{
  "n_layer": 12,
  "d_model": 384,
  "n_head": 6,
  "n_kv_head": 6,
  "head_dim": 64,
  "d_mlp": 1024,
  "vocab_size": 8192,
  "activation": "swiglu",
  "norm": "rmsnorm",
  "norm_place": "pre",
  "norm_eps": 1e-06,
  "positions": "rope",
  "rope_base": 10000.0,
  "rope_fraction": 0.25,
  "qk_norm": false,
  "attn_scale": 0.125,
  "bias": "none",
  "tie_embeddings": true,
  "parallel_block": false,
  "init": "orth",
  "init_std_qkv": 0.0254,
  "init_std_o": 0.0,
  "init_std_up": 0.0254,
  "init_std_down": 0.0,
  "optimizer": "adam_atan2",
  "lr": 0.00074,
  "beta1": 0.9,
  "beta2": 0.98,
  "weight_decay": 0.27,
  "lr_head": 0.00343,
  "grad_clip": 1.0,
  "warmup_steps": 275,
  "schedule": "wsd",
  "decay_fraction": 0.945,
  "decay_shape": "linear",
  "final_lr_fraction": 0.0,
  "batch_tokens": [32768, 65536, 98304],
  "seq_len": 256,
  "doc_mask": false,
  "train_tokens": 448700000,
  "steps": 7359,
  "dataset": "wikipedia_en"
}
MLP neurons of a small language model. Each row is named by its layer, matrix (gate and up: input weights) and neuron, and shows model dimensions 16-271. Each number is 500 + 40 x the weight over its row's rms, rounded and kept within 0 to 999. Numbers have three digits each. A neuron's up and down rows have the sign that makes its largest values positive.
Before each neuron's rows, "fires after" lists the tokens most often just before its 100 highest values on Wikipedia text that the model never trained on.

fires after: "|", ".", "\n", "-"
L3.gate501:454489469464466571512496552475502576489526479453474502483525488564544473520457427489514492500484499542510551466440495518425494516446542535486504560493497490486500495456549555505551480484501479520484496529484501512470451472439479462430477515465523507396495467503538510428415448515437507488552446534514552534537446526486435567514555543510473439516495499535547504447517497503517481614497511540468535568473480524482495548499499464537418510442572485491508461530487456514548482451563509470561509544521558488500464534519440540570451435518594458438557434464497512428459498409460535496492437459468455425511484542459554531489464464478482511490516541460539494414429464517464460486495430495457452489495588530490480516503606516477503479412437478567608472570500507421519532452511483
L3.up501:465536484435507434471435529456493486506580503549460520539486462547519505498516437495515459526513455502482464571561535495523473495389553413520561519434522450446507517481470429515489496452491516450479460532504473482510505486489496536558499486480497488461468534568535508437457527399450496469491528532564516474533452553449484530521483401526470509487464580464587445505441517412496522423504503537553478582497471511527463450507528526477544464540524506508476489520491460496488400561489531487509512494531494494475459524533487466511454524458479468530559391493477557461446544452472516397506491531473534549478531542538486463536527486501469443452503458496516518501518437475559570467489473563519517487519484553546517513410449580523507499464474463600475534497488505538480448506544548

fires after: " the", "os", " his", "The", "s", "oph"
L2.gate288:559564441452494482504495420505544422428480478485497474453581480549535472553450576494474507486413441487561483465418513469524445549517474543454484486513592485524509463471481564468527533445526522523413495516505442454530510523495524457481510556392443509403549545473441534468484590540471559500521437483577460574505517511473528505513449489585476534482449548456548502504519520534472426523475437503493483463472479550561518515539497480481559459441567476565493468476519515565479510524523562423560502543459495477545422566515466556508447484514516482452462471509476490455514466554472520528440529496565477448482486472520459541479498525490487518476589527494564496489432451504460489485509484547527539504528414534442498509441481494532503570524486505511474402531479532493504541492543533
L2.up288:514534545453524486539566479486491483464449564503440461485524527597441547529436463531513486532517539514577522477476455524511513521457497471514470420538486567496398578468515507526482507529484502516447427539437482504459437548543541495562550543469496521531559555545521529537564514536478489515456500565473456494513513483516517495476464584543542474555500517547544416416513555479487441492469428477499507512491491535459515482541573501479480454481574483468485519491501543497380511514513543442596507514477487455530462516532494575448450494488535463580524454571544551479456449515543518485537494540526483498546476478530505511580477412497512538472498469477471452470543511488495487458623491467518437542521421552467487507533441439458512521548484532556515489558494547587563510494561594

fires after: " the", " The", " his"
L9.gate839:495484474550519489457489544523463456497565475523493494547529482541513384581496508476510482446545481508605543545506508519527409524533402533486587545440487508441617530506461471550458563567433573505503536548463486459545539478493487453533538537422504531427436542464468530462482494506474498464457550438505482521524584461425509470502487457574507483436491492507465533451599442473521566555480550500518564478532512497511455494523590432509577464478522454424466489475560571526498527475526569468535495499530506467558492474556465568538492551598538525478541430448572469448525470500446439510529587535455473470487572512461477498435483531503496493543560549459487601484526496543529528518531511486495487504457421441542584587536491492466496439495549493489474484548520542486476558510551551
L9.up839:485486425498531485470504512455510487484489509503534488461489473550488531451525527528572500553468533505447527401438557573484480568448485493457500469469562468449438496505524450534475476486484535540440534514529535462522478571511519561593480548518471506527409524557550514478552419510503483421487527468457485438440575495570471475445496519508516510551451496509505565456484411462514522579481477549503531561515503473519499517479521434460529430551478561481565517454548516471462573537472520461563455413507438500515488441527463539459519502588496495459480494487462482456466541482479487447485596475558469487524458515520514514458460441463535483544481464512482511525488492488569481426533489483513538457508505466492455531505557456539507532479509538490472502501501460496590483540557514

fires after: "–", "-"
L3.gate970:497471485487513466497498482465502497524543464512527467504452492463497508448520503581543520489436633507454535455480454526452468533476492508527480546542503494500522463471518501509484439424536565518433525557499502450561513473437499514497552596547565514494486453551528524453447508480471400449495479513508551482514562487518578476485445507528509437562582509447469489470526513527450580454464453517477471493459490504566532487502435519488544540452509486495438540446546457505552501500506414488507507548472508464453496471497553580462379413435487383537529540518477429472455485500485573486501487532510498528505552438585422521487496537478493513499552499479491543459529470527538433460485490429488465498542547511441464513458537469511528539504525517533537484538566492448525470560477490
L3.up970:499523475463522468470428448480524545514538495498433431527504501492481528505502470486490459449505469575505480509537503458438563455533539484440530520503525441506482503546491458464445483494458460424543519481488526512546536526468515588542462498545482444479427464539508449546483449437491513524489556528487417495524492573480471528550543443575492446500522512514503499485470514534443503522507478559459476534471483546511444496503449593420488463524508474510561552487532499532495529483587410531529512445509501596507444569483544479490522500512594526514447537515457435502422473503582509413495489512528566572498536529493460465483453477506448514529539579528474502548541504501567515463494506445544556548442515494646483498432487491583503512450492515573453497479469476459508469430502514

fires after: "|", " Total", " R", "-", ".", "te"
L3.gate687:506492515514468507492568505479466480473555472460487501546526488457580453526488480515565504570470494483519529564490523581459530486499474504558531506495496456501531454430543552500563459450470550503429472587408521437489473483450567428469475543467579537499520511459525524385399461532502496411554509486549513470616455462452498493513514505578550532378470561539428488511542519469476492487455513474492507515460468444468407497510540484493560467547591471533541557474457453526524390480518476488531511532457443528500455456522497502464513504484491531482518537461449468459491530484476524523496536451509492479463496544457466525513414499549520543484569485449541467480524551508423505479513461489490438540495514545486446424505572425541447503481484516528567501589445517498556520514470484
L3.up687:484436481484522523468525615472520493475518419544508486529481515551503532513453597489583515612494526532522497491585510473525424585488513508450520454478521478627508473447461519484511496610446496519502478465470509492500539478530458462490443410551520521441500494473516595458411480447512376496537466520459457517493494454496436444467482454491463557527505533472501455512477536495505497537493507456519496536515473525472477581441438512476470529532515484506475608583471496479522500528520558451511530497526498541482485491485504476508484573517465544505550479502518474481488531493432500538561566484503575475526489495495510466480473488465476509467465440459526506524491522478522534524560517563441496500507497512551510482542490556436504451499454531496465537554508446526484468466467476

fires after: "–", ".", "|", ":", "-"
L9.gate54:416526428497482474486413480527466475522476580568505494532494585516428463510534528468548494417539553476555483577548470534524444566508473513578474454497441441500472411494503493517489490477536538531474475523508486509535473463531585486472515550542549548512432543451465513475459444487551475521403489499530495524538531446488497480526546548530508485489463525558472509478543477501483434544448538459517487587455501437496543501484549526509552455484412484485536553460460545516480498500507428523525546516521466515487501492511525596536499464474486431514545547456519509511556532546482488476509471488534439451556503530533488517529471492397541485475491449495547523480537465543488494539507628567482473525475552456523431529480558509543506455483528462488440583482481545456435494475508482
L9.up54:534443526470504510525463536427492475539503514517442455526526435516507568498565467524537505425563535504513524516574509521490488577544499580442388548446500490512459574535518538586492516457499505503538497477494546455515588481466510522494586538536504483395493488555461384503486418512481509480518481469473508579465534496445535494546510479432505546493509528512472530480554540550537439465470505488536506464463552501471532529502532584575425533481495487441483487414491454487508569549488407428404516564507486400526414449536520486542457519543508448450506536507516488518514498516509505517492522469399549515507562513510504511448511473427478449517496573519457476467536465480492459499521493517432525476487445518513522492521574584508436503464406546478563506546478504487500521523503513

fires after: ".", ","
L8.gate135:447449458508463558503438489459466460425553492509521469446460445569516435436533530516496437513474428455469469544500479564528569543548510517520492486451501430420510478480493546526488474510553436520468477535491486490549468514480526504486440513495577472466474495478508514513482459526515533463439543440488487564471491538521555516463503500569487387505464503530499465562581518523500491540459501500535534512498529551444478510544531506439428495457589492539505625492487496513467516504534466524478539537558542525458535520519450510461533510455483508531478536413548477462522535469445475423437462433510550539577572484480481512463471554552514482533523485509554506459454509477495477533489502432517477574458437503575546491431537452522491472526565564456478536560480514546466443498384439
L8.up135:477476506474520592571538552524505457493392506429493475537530433510461477529438427520530492490519475517494516571470544536506480559481497484521530480435491517483533552570496547454532472543470510542531461460565569515497509493547517554501488448534497437503557529452611522491494512478537482483529445556501536490521452537493499512536582470513483501559508411441549435540505539552506503472479569516506538573483482458543528503486418489449440544434611587564472516522483455501478551492501520451465505519612482459495537425502481425477537528508479516513476453489478526501479474512545530426426477508468523501504519544512528521514492500505457462488493428502560494492480469442460500497526469513466482508549481473411523502480552488402505411556470489539476530516499532541568476517483426

fires after: "\n", " in"
L8.gate447:414600467484536440570506568480453501546529500480452480529517521471569524538568503490516512549646454478546437522562545509515518534518433511538548482470518418544421448497517457484528511431487492605502476517487528491444431424466478534507510538472515503382499579480539523474444619474455369446525526451573560529476514509495471494532512543517454452454460395552459534521441467547504501546518472437429497556501500473480502456509468551477522518439483449454474541522541515520524551589503491521526517473471516480498462470529487514520531480455508490506468532506467525559544498500576493489500514470502497427440507527454456473490509462457494522545497549469474490526475511504471516455496559432487468472502540513539466476531496510470515513496447482483488494505534554450420541458487537
L8.up447:495475437555433470533543568527454451452451471551472436579505486528470416533475460533507538517587475512444449569500473537468458461509492491458508516489595490492462460490508505427453490480502457524493532535538508556518501420593512563446467466497437478544500430475532560486600479489479514450531461525513513436526517424524520476524472524534451553539510514518436553522486543502462515526519485456439467478543517423484470473438488545540541494445510440436495546445511547525571418505506513513487521450508514512494508492503467492468532508420520470488437505555497493530472505413508514586495451556420500445503496521531598505486535507483424480469495518498450494537507544481565527483519536491494452484533504473499469428514521494480521517513435565452433424534496553534571489542537503

fires after: "=", "-", "\n"
L8.gate589:513514553526528557528559481568493451539545470557448528525512482490526474501435546558539473547530531445456485516427502472525491473528484535506510476519489559494574588528450492515526535451515469533486502475483531441428506467545436567433519428447512516478474534540513520472530474486476562489531517510527526454557491509462526531449452468440477478502455546524461514536500560540490525453531504522513500485526550509532484461416461472529491578485438433469534485447447501526456513510532496519403502428518487523524506455506476461503478555545458544417478535451510531502504434473542422541583513508464524549492465592550594471559505558526492528493504484577490499526534548498490592458546497417423506483550538489544496451436489488483456498450476459474539457463593536526497563541469456
L8.up589:500527504484493519469489539443501497484493465509557513544525525505547446565529466510515472515537547531499543516512484486476584451560459511556590488488462547495525478576464533509516440455498524569511501500494435478345498424448501487499514519470488433497486474544486445483499558451449487494480450518483517528484480493495420429584521490604419502449513484513465551550492494532491419538457427511526488516491490488554464432509542463548498490505480508485430549504487533483550468479526576517494501511406451509487560509505498539519530477501477470427464501484477548459580525502458490429537514432539534470481451507453516488493515487460542487493437516518483538460522508466533573403474563481489472496504405492425472538558512535465536511490519573492447568489483524468584464492476510

fires after: "\n", ")"
L8.gate502:591546462509460428442475533516496501494554508534515490511538529480460465522455473479500469485539432506531494593515546458524491477593460529504520479503451419539518517516523519513470435470476521521476602588447604492484511432470545494453525501528453528422491492433544461477434469548485501481470504432502517538519491482445459461445473496523549509437441518484504546473538533562498548513516515574505574526507448468434523485482502479502507489569508569478551479493509606535508490503497546526540610451519521549521474552495460465534544508495488532538483480524422507503502535520514485503487587520496486489473532478472489452510452507429549527572528527500518478521524430551493517507486371463473491534444515489409506586552487493495414548477494502542512454497544562537410540468535531
L8.up502:413444497501560497484489462523509525504506519513498460551499482486489452541504537478535576521514496472525481491543422414496455497469530499542540500524592494511499469490513555501434449508551557550545472540510483513479510416465470530553507476491513495534468530482534546471491546483623459534506453499458426527543519567529444474482504429496467544514528502613559447504543498536519583533476442466542477548438536449473515498520526495559495543449485434504504456611555419512472464542528488496498504498433463492554482497469476412517471490524503559472463589484530474517482478533461494602513518520452541422505464600540484521548539474530460487482494516480546474514501486466552501456500504466436485486522410575443503556473452518456526498522543466435467515546548475538487466505560435

fires after: " (", "-", "–", ")", "eb"
L3.gate1008:465493553544557500501500466492490452429524459475400491505407530494550525516491459425499520481502502544546509547501419474452547464541486532482538598544468460486563479464477493425529537463531548504470489515409552479476494468491536521474522532542518492439538439551623528558438513598450452460562452524535515455513563587492527529531483483527529460527522514512479504466523457538465524503534550474442477529465455528551490472462555466463479468480584524510549493548493522485492469445491461500540509494494439491514481468517515449522513497545529475478540462396462493580496512515517526485507508443516540561532559491524496523450489494454470510503549531523456449560497528465486568462455503505469530517506538519505441501467527524473570509487494529479553483491565520511423549525443513
L3.up1008:477486493490515469495535408486481514476545506463520511510454570538493502484540527440489518484497504474511468522453427458534469497519481478498556460449529536545484528523542512521520540423425511465609449560527478454523533525518473521429507533469548496490487501443555514583521449473485525509523526528501498447479483488533488610541494518573475483496482487478516558461550540490425454531508441495474504526433540474536474483462535581454539483476542466557597496555541452547460516432498479535502433432520513497504399532455475543470479483445503484561553518445463476452443504452447483446506477510494486488514494465574546459466472535535520564539471578488487430439558426495529465357458551536475492523497491459502464438472514444600464518433472495463529519568492500506551522543442535

fires after: "\n"
L8.gate557:456481518515504526490506434537540538499503479540483531520437484508510513539504518484499519423567452463483447482519572524513582449503457527513498549522518404461509422498445467470490510406454503538455555487486530508558532490524525524501430501485532532570471571449529587464579536531485462485479532461446456494485444542471474492510543429548513557456507538547554468456463564492509486512445438496545531516537484447549381511466511547468495547556495513436538469529456516466494475547531487512482493469461494455586518509493550492463469508462430540562502533472511514449549539544485530517525563585511482470563517544563477445553474497462512480456443473458393491565520540556558495545468546520506495539481544473556491441523479523429503449494479456402528547525502503465418542485504509
L8.up557:467539463515451634536505534406586508500472520507485472536553560520553447530564473547566474481527479574454585533502445496489538477504528431510521432406473543518447501480493540509506447454572542553520522485569533529484473457484448521436537469453502546476549505469497531544472485481472521493473409536484507571465559447544554508478392470514483497441414509463499565503495456522550524465427569515421530485511546413523508466543476489517483496476505496439501467470551483489533468468537563437506501454476437578465476562500511472544482491531531493547476471473448517516521486458521437492524463528557480454455546558472519554537552501508495522488519511566505480470525501535522534498516540443507506480499540534471503528461546535476533590493483565494503445474490518509610492468545525

fires after: "\n", "-"
L8.gate527:437542418499511498505487537485561490552524549497527492452502540514491505545519550553513571505559457462478483556535520551534510509535431450431606542481489508482500528490489461487457498557539473490517466530519502479527518484552440560433488536432521485456505515439562529444453515555503500476436476513509543449513526516459491503455474480517484481393466507517499454474489529532570541446465517485473575486536512473478446514493516584525479438530478516430527423481446514545537478470555480551574454480511549527475505571568467574491522518558553509465512475391563519465497518426454443586490483487481475463467532527521529485510473522523586514511478540446466517528525504514465502487497526453511491563397470520485494513514518468502503406500489529478526557578466556463494523569589484
L8.up527:479561444522483463530515424484534443466567517491465514502469508526507462532464506518535499465534468522480514493535560462518528441446478489513499494533478506485488399519487467477515464520530531556517471495456494510482399508615515475563485568562598459521494493427537530504476553528485470535444469549523524460503551519556529581542524468572487542516529518501534467452468592505470499429450487515466575553537455446547476499541496519586556534566594560511514533554523539462532512533536510437561471513453496558444485551524449469472481545438479546494456439483431470530483451501489495498493511479506499468541467481535511468515486551541445561486539499472537506547531528470490521530500534457522417484523518528426541418531565496477466482546482486447568503473461519576448463516571502

fires after: "–", "19", "-", " fa", ",", " before"
L2.gate812:514494471539482422594447463491525506458510506483531517514494521463510498499569510501500462492544495468552474438499517503473513458473479459502460458500529552534557504546495494555551494545501518509488446557555528542504498455474503504437520469571520519486553418498533553512533506560471546485498487470522433493510489476466532527488500491573521478449484465509534424451553424556559478502573519510477592491408458517499472424509536542463480522496577447537529513478517520519496474505507420503504527575512507515482524463475458537475514413512503464535504484441432529520527481560496422453437576472474536462581598526515452453489479472503502500579554529422515550440479483500471530517498549429480488472501431519391531443475524500452526505468475503490474504534518568517514450485441501
L2.up812:518479527453551474531524473525522507508514482546451498536527493529459549508581441470611505467505464536443463442454429505485579485470572578508479468517429507477506489533485538464467515483448411489480498502543514490492494538479522518522462530606452424498455510588520485528420419561480553511504517493521477458507555586489502545530486531521510492482490531406499453573545424524432517512473512524522530521509434570534454498531462541547475483525563438439545513474571473525600456500582441449552512431547487547537554493375558469494551505459541521455496496521508514462536469511561468541450513461537540497482476507497536513510540505555474555467448495507516506488424508496481528516563629481495501501529503520589473494506431446441464583546510418510443422548437505556512499537500552

fires after: " |", "\n", "=", "-", "{", "|"
L9.gate745:467566488451539505477516546461520557524520483523452564650496530505466446547484489492415447510497518466549530517471459470512463495559414496417531539480446505464526494506487600497500485514472514530495460546501499541512503434528510543507473526450490531491553525412494557461519469543503484559514523524510516574518480447437510479523496459500482447501436495512529489455489584505487579459501504520531494457463432516482536502497534464523536549529496510513556510534526603576516482553504566540488497497504537526549527517507400487523485438509530527460490533520533502483436554413501500541540542524435510447477542559479492594525482498540540474496459416392550513450507520429484523457470509507441474528447490536510456516495536571425436473480492478505556455501546534465458450496501553
L9.up745:489461529497415499501467497560538526458516461458505549549456481497481504523457454579538495427506530496533548531503466505542479520455530526459437510520603512470455527542472429462471444537451486463520474495512534530522491478506525450489487504561491502415410476541421508507493529532466452511547480454490431483470470544443561518512563498497468532506538438469496547510430540525475499534462546509524488507536526502515436487556514540504463504536525481557463465568419568495444455465536481519504495561496478498527440519515515524507485623535444432511373453527449531509492499509491503494512465438513511509475485515611529550436462585487509533583463551522470597518450538565477471487484523474494525493526480552602406440502492485512483505499481471563470561502438592457481490521476473

fires after: "|", "-", " (", "\n", ","
L9.gate399:523502563428523498535470463430455553496456558481487513487538481500523545513526511478510523464480507512512536539509492539516451423499395432514459460455559485538550487532530548544580502518426508551496464533497504429501463509553529591412486507511534527485440502456499473517544509455476476400459471547516484496554446530485498459532464478498480517510464474469554505477527508566494511483479475487464588542484507514553534480482523432562537553509493454548576446407427482519537466522520555515460550547461477476503472526481493496489522549497477512524598461454514497564506552488474487522546558519454467464456528579481498518506434547480448527509531501473534539494477504441498494466440511514498495556468568531451519406520441513462403498578497511500513556511429520553511389458502541
L9.up399:506564529479464453470455479482468551462477486492529409537443510489504519529534508472527512496516515473543468535456355508490526439497558495527467447521458501568537502472504567424549475526480497516431477474481547484503513458450538497527521462515519474481526413474551487471413410445542400428454552471521456465525502524401506468430507509442477524456428438541473497501535476512549462520543526462522527488539438533469510533461514476488510504551449515506469449600479471510453525528483524474569535570464489497514479457516485410559466531496564487527470429519434481488520477545514474498531591548408504547525565497501482538551449503486530505486535541453586522529454484528576458507402500565502535487505428467561505495506398574561487496465509482553554547568473570493498519561498524

fires after: "|", "-", " May", " April", " Oct"
L3.gate299:524495471482505524499502450481533518515505487487470444514600518465562552509501562529476499494542496536488466457475428480531504501472481588470546451501510521485499488474516540537517513517540552529501549486518401444472528489453487588477480509464521515470466451542430452537432564616517486494486455533439575515508458582539471497488513501520519517543443552517473482434473494471424482466504491521468469583463470545547412566555372475545505540424485455497513555550531486480559466505567558501455552535540501537500509517509472480547483492426498480430516533562552488501496445534455525525490425492508544472553566477502450543455450509452456519488542552465527535449480517501487516449607497501421457543470489519446502548431531430489494506512534449507529463492536506456512481509464467
L3.up299:529479525484466436504489516455543492521522444482462564478490509533478460451462398456567495515469438514448476511527461561548537486527456535437512528559489446485543596547506469486509493456474549509542417510363487497443476487538482504585496483479504472505520500491524557513422546570509443453462459465558486525499491447434448545509595480541472482519524484556558493532462523571532544446443496472470498435463458537540544456489564495478448513525476516535519438484520469537461437563506491498536569475477482490509511518485527484542515513501503490536492517458510500581572518521555452514454494483458422571515533534515459512464460433458484494513563528477561549531446489484540505512475480504504543483497512532495460528393484562542498565558507577574506464453499493492434513513514461

fires after: "\n", "{", ".", "″", "}", "%"
L8.gate128:472521575503541492516481579546499490466483380496414506474474526494496539596422540534480500433443578550465527543502480478507494495518488504451548465449545437519485537469460570496463506411498453515541474531492513535585436457474476519535512482471558507450498490448479471522492541499493431560505489528513453568535474548435573450431492462482488462462528529547524447535530526532513466470491528539486539480504513467464492500442517456492425562549511459521519522482446523527479523544550492532507571508504514567398445569454479408497506486473473507535479571445488494415563540536529461565489562519490463440548586580506512514460508507568515523481399466498468526515449458523503529480509479508473463560474541537477518507474481520493514538507513503539537501541515569477436548453408501
L8.up128:507500461512473547560430457540453487547487520541477449591508498517560544602470511535436459482478466467555485481483420511524411506481537464466470528426577478501453465485542515492488505456495445451489484446550486512481459489468492566506541519504515493483502504523461483435505501503555535538490402605466509485446514482447458488489406456556518446486509515565505512507567520522505495521520538469457509450497537534491466472475530490425510584480479525448531444563431466543460555461503528547466458475478536396498485509555503527467432465458502477486527459471493523554439605543510494487493425495459465499498516493526488464520525568445481500582514494535395642561489482488489588433523496534442495531533456490491380516543481544542450499424491513544477518526562509556517467503486472

fires after: ".", "\n\n", " was"
L2.gate179:526453483455504586488500455477441527507586518497485459543472557483471466467444513433469425517549501467501427475442473517529480477543530515545456492525548553489531525447511458450532574505440458506534436471515496536526451477436524534448466545504502469434500534509498520475473522594454475542621508567531483516454520548467545475523452532498423532488502538454548418495493492535424441507491517513532576492501525449580472433543561555469458425505560517498480467517439518508448490461523467602509517502518529546530460468520464523487474498430550462559554454453495523581505530452479451471508532510473545484576478505504508501489485424503562519451535457467499514499455564508494498551472537503471508537481549507533431549472543549499553591483476513561462475520533502515477459434477469
L2.up179:561521493544548526448604487506520504519491489466473437487516490519543506580425555561518563466559495547487542519556461500416476475460516492554442446534494454519481479488561429567474597499557462487457417493445488531483523540427435466469479523493497526472487482547465566538505465530500444474518511491503449475587506532547483565514401482540502454477522529585504471506455505472449503601476549548490499525523445515521525582505544551560493563484564547478580542473568469511478519517493514505590438491524568465459452515508509518432520458497509468502456594509544464523552497477480548503566506480479561565545435485520470484444532512483544472537431550450472474518483521538544572578516484502501475517498522537474382483496463578506501498585540565501510486579500495495528500494488490

fires after: ".", "\""
L9.gate222:507443515437619399547467539437493472520520485516487458540446468597468516518477504437560505496539543471434413561433504437504483486491453471539487500446503466583511479492522476441524498501546459549439476455548487468523403455497574573502598544523501498576484457461496549495489478568475495497430473482560447529480448516543576434524487456541409500538469516466568551566530488602487535482507441510540546504502453549501523511533482546534549500462509535530518526519425438507452476533522488479447511482523539523484468524498497496483529519506452480573433485522424520436496520516522569458530509526514540482504458538531490495499461439527481475479495459519506533521388401478503500496494495495458472524399563527508474523453514487456474532509539458440503501547492509489494478447503526
L9.up222:505487508479490479416568505495532503503537447493427497456523481602400479545447541439552535537507558508465440590529472494442462559487444513549413528520452504569456465452512454471517512510535501524489405500503528492503495538554473493462509518448470516517453497539542608476454490552526537474507473438471559558527488394523544488545478498466418478552472525540515559430500520538431525483475516466543450529553417572469564491501520508567476501457464473444483561448492416463493458514483508569481531474536494473554564544508499511533552477476514518415466474518589497484425445509484464528518503543469513501467553493492492481515486453511438468485545497521506507558494442520580411533461433495505539443487512575547521437491526457463504471523514492519462502536498497508478537535467468

fires after: " the", " |", " Area", " E"
L3.gate617:521467488504437541478487463470434492457535487512487470502460478513528440490490470500487475489535436529484454575476503506534528425524558432499476494509469515489493502449541514602500486489483549484344492584535519536573489465583491567510511550457479507446515412451505491481497482604510573503576530463530535479497480493520539525543489469504466536471465443496525504520483473482495500492487423499504508547472439490526445496529519497427490510460502548519562512431506559528456443536554563576489513537496476640514475451506475535485475512477511533525493511466456522440515494486519549486461544448510554490482473547526510522511383516499456513566515475496465510476497472536546480404553500513510452540470538487561517498427543450450468559458461434472493512483508533418448496429455561
L3.up617:526483523468590476412569503617450447455533486495460516471461499454461492550523487508531513427499543497456489530437478479545505558518486596480463559522481477458485438484497552538533512483467539452414516563521477569509529561502492491464508500492493519469507541526556460545560469572476572490574523513518563467506499492481497536506504478426542457459421414464523447499540489508494452584555491475484492505510499518519513558511524465493485453551499486577540506491500461501473536484459522577521526530577457572473409456523458475490565529537498576489466571529560478436526424520502514447513498439518516490478522593526580519468515479496462502523485579517507553470518560534513511444552476584509446458466507472468493543473493414504523444428486483505486462441470479490564529483538509

fires after: "\n", " (", "5", ".", "mi", " votes"
L8.gate112:606471484537476526536395481478525530512483517571516545494481525446468495485544551541537466510504466470600423562461466497582563485503499562574555564474520505474557499530430527420485429478544474549438501557521417550543437471516514505475480455504469451519418495430509431464434555472533552492489444494501491446502503575411523487456560468505505477463433487538562507536524496520454489502507548493501519499482530507543467453473630553479495532500540531493494444523466434480541445478535465495478509531547468572477553443552487496487530480492447499479526515445537503457443522546436527603568516496558517477528591535496485491499436479467471492527513506452478553507471526504453482547469513510492482560436501513490517512508513539519534544480552523539509492585506563460483510532531543
L8.up112:531517401527495538522505428563602472568497487498512460573495496538479479524468515483567563510509516449501554601504446429454477482537563488516504523492508509496511403447486545524498556489575560583473461462503487509515462440477510496562543433438523532459541596485472522483532541493482523524468481509509448522489433486448507575572503425502512473455506622464457520568485554511513438421479461438518460506477426440490430506505515556490506516521508489497516593555496556530569499491498481503500508430502532515488503515513455529492522444470507546400483462521574481428489590505494459530493533517509488451438566508520408519526484531496482480510430548413520497544526580595550504529482482459551508493474506524488494496577505517467529538489557532510537491506468495473458525557533494

fires after: " |", " the", "-", " 2", " 3"
L2.gate675:494484517445422515491474577526489439565499525544482500476526467497500458505504501515497583492513422510538548530476504520579482448500501473452495490469553413476442412482563480468500496455484554485449464563488441502472490517421500499461541459524480464475564452516561511515520464519556460448461473550493505554504496508424551498514505498558484518528476507471552523492497469520588551511482490518463504541428376545597516527488468510560537540595542578568515549519529456531475481470538555483540492532580566548534426442466487455420442491508463515554500487489499540446536513557538498530529549537448540506563538476455509557490479552457491564493526472509495502506501528504531523474441530512472503492421528552505492521446507451515495436459472514489536423522522502479468526449537490
L2.up675:450568468384539514470527496543496530468527438556459504487514456514502435516485503520493499519493478472459544507538500532516512517463537601496481493495434552547531432471521532444480501531492474570518506480455433513520475447486569501517477521481491464491539572447516535499520533464495490516504514515500454506467481548497489494399563563574450609487497454514529487413595512491454447499453418490458470495499531522483527542568540407560469496584478466447474509411529443449462440563449432570502551465528485519486456501517503500577484540456508457453440482461475496515500497511464554550524456503549451440460495474459585547498443433493556524446476520476464527532571558496412580567500513459537428492502484495523489521413526507529558526536470457568501486559458608457510529520515531

fires after: "–", "19", " deb"
L2.gate100:541504513458524488466540499535565542414505487461485495561476478523491460520440529568503503446495558371499537432532410513484604479502495505474526531460469476498524493484442499536492507456581613496498459506459476499530573400481463550487522503532418504506581507496524564546432531538490480542476405507497536480591539483505488564524490492489486467513507484548548444440493451511555478460508465435467491544426477489498493460482465519435543504511563480445482525413509475487504550565518481428496537533495562507406468600503490469511497471526534534508458515501439515524495437477517515520474450498506509493531528469514485458462530502509423506472474571504500512556480475452414490455467441513488458502500573568472519506474475549467554520540497539554445481530464487488581500490568507
L2.up100:533505524537467497452562481502456533506500561489546462496493477440494510480577454543513500494478552455428502423538491448531526496443511589538570477545517446582456501511449517498473459508478571520534471440536517483498578485547504547514399533572503542478522489516517487452550552528552466468485485488503491447444531588494392584588512498529535462553538491541483451511417532498497474439517464443536483476511474474528493411526480484509572572479559433516466477545499487442537452541553433455564585538499472488467523436478472510490531527449541526482492485497511492521517460479507495555532433501568536515467522523451495475424575452521492504488523554519506538485514461421474479473517519442493514457516528468503471507469459514525537530525373447488409503526478461517463503486440503

fires after: "\n", "-", "s", "|"
L9.gate727:463524473512493542472446549481464508516535474482523502547481439450488454547550499532389511471501563525562466536502416539581438508500515519436463522452443504491491444531501482493526453434510534529450525575513474506519543457501516512461470490492483507490487554488511464535501555484519451455456473494524525533452561566404461476493573452524465432481442471517447476461495501455486564552542459612468511487511425479517489445463540528484462491476469514521576437465471527552492465546579593496474498623483488503508543453482548507496500549458494512506537505516550516559469555604500435460457513519515530434483575507492434502533476533459447535504487406510567526501460532485528449502498514552502466495470561500593473406410476544494448461456498457519486517512523581424473499456476636
L9.up727:535525507454424492460530592497518477524481494541546467464487492488535465451550490472451584453486507563538565535545426526529484498468523545637538471499500496507563492508518482507519497522539450468581506556466468514447526521469554436424449530491520468524487545456449550531521481551444513453506568494470523478568561510460442500547551514536425485567484541475450509510551518557503481473474485556510511467466511423538552449484502595417433526528578491534480476551493476478559455471516520542478508577445519428534451496549456438495524538462479498475528500487562457514518532530492489462445476509432434514534520451552485575585454426513487526562486538452564537502484468506495528463452486521486588493473534457549590473550560522487455529534467552440486489539504531504464513445484511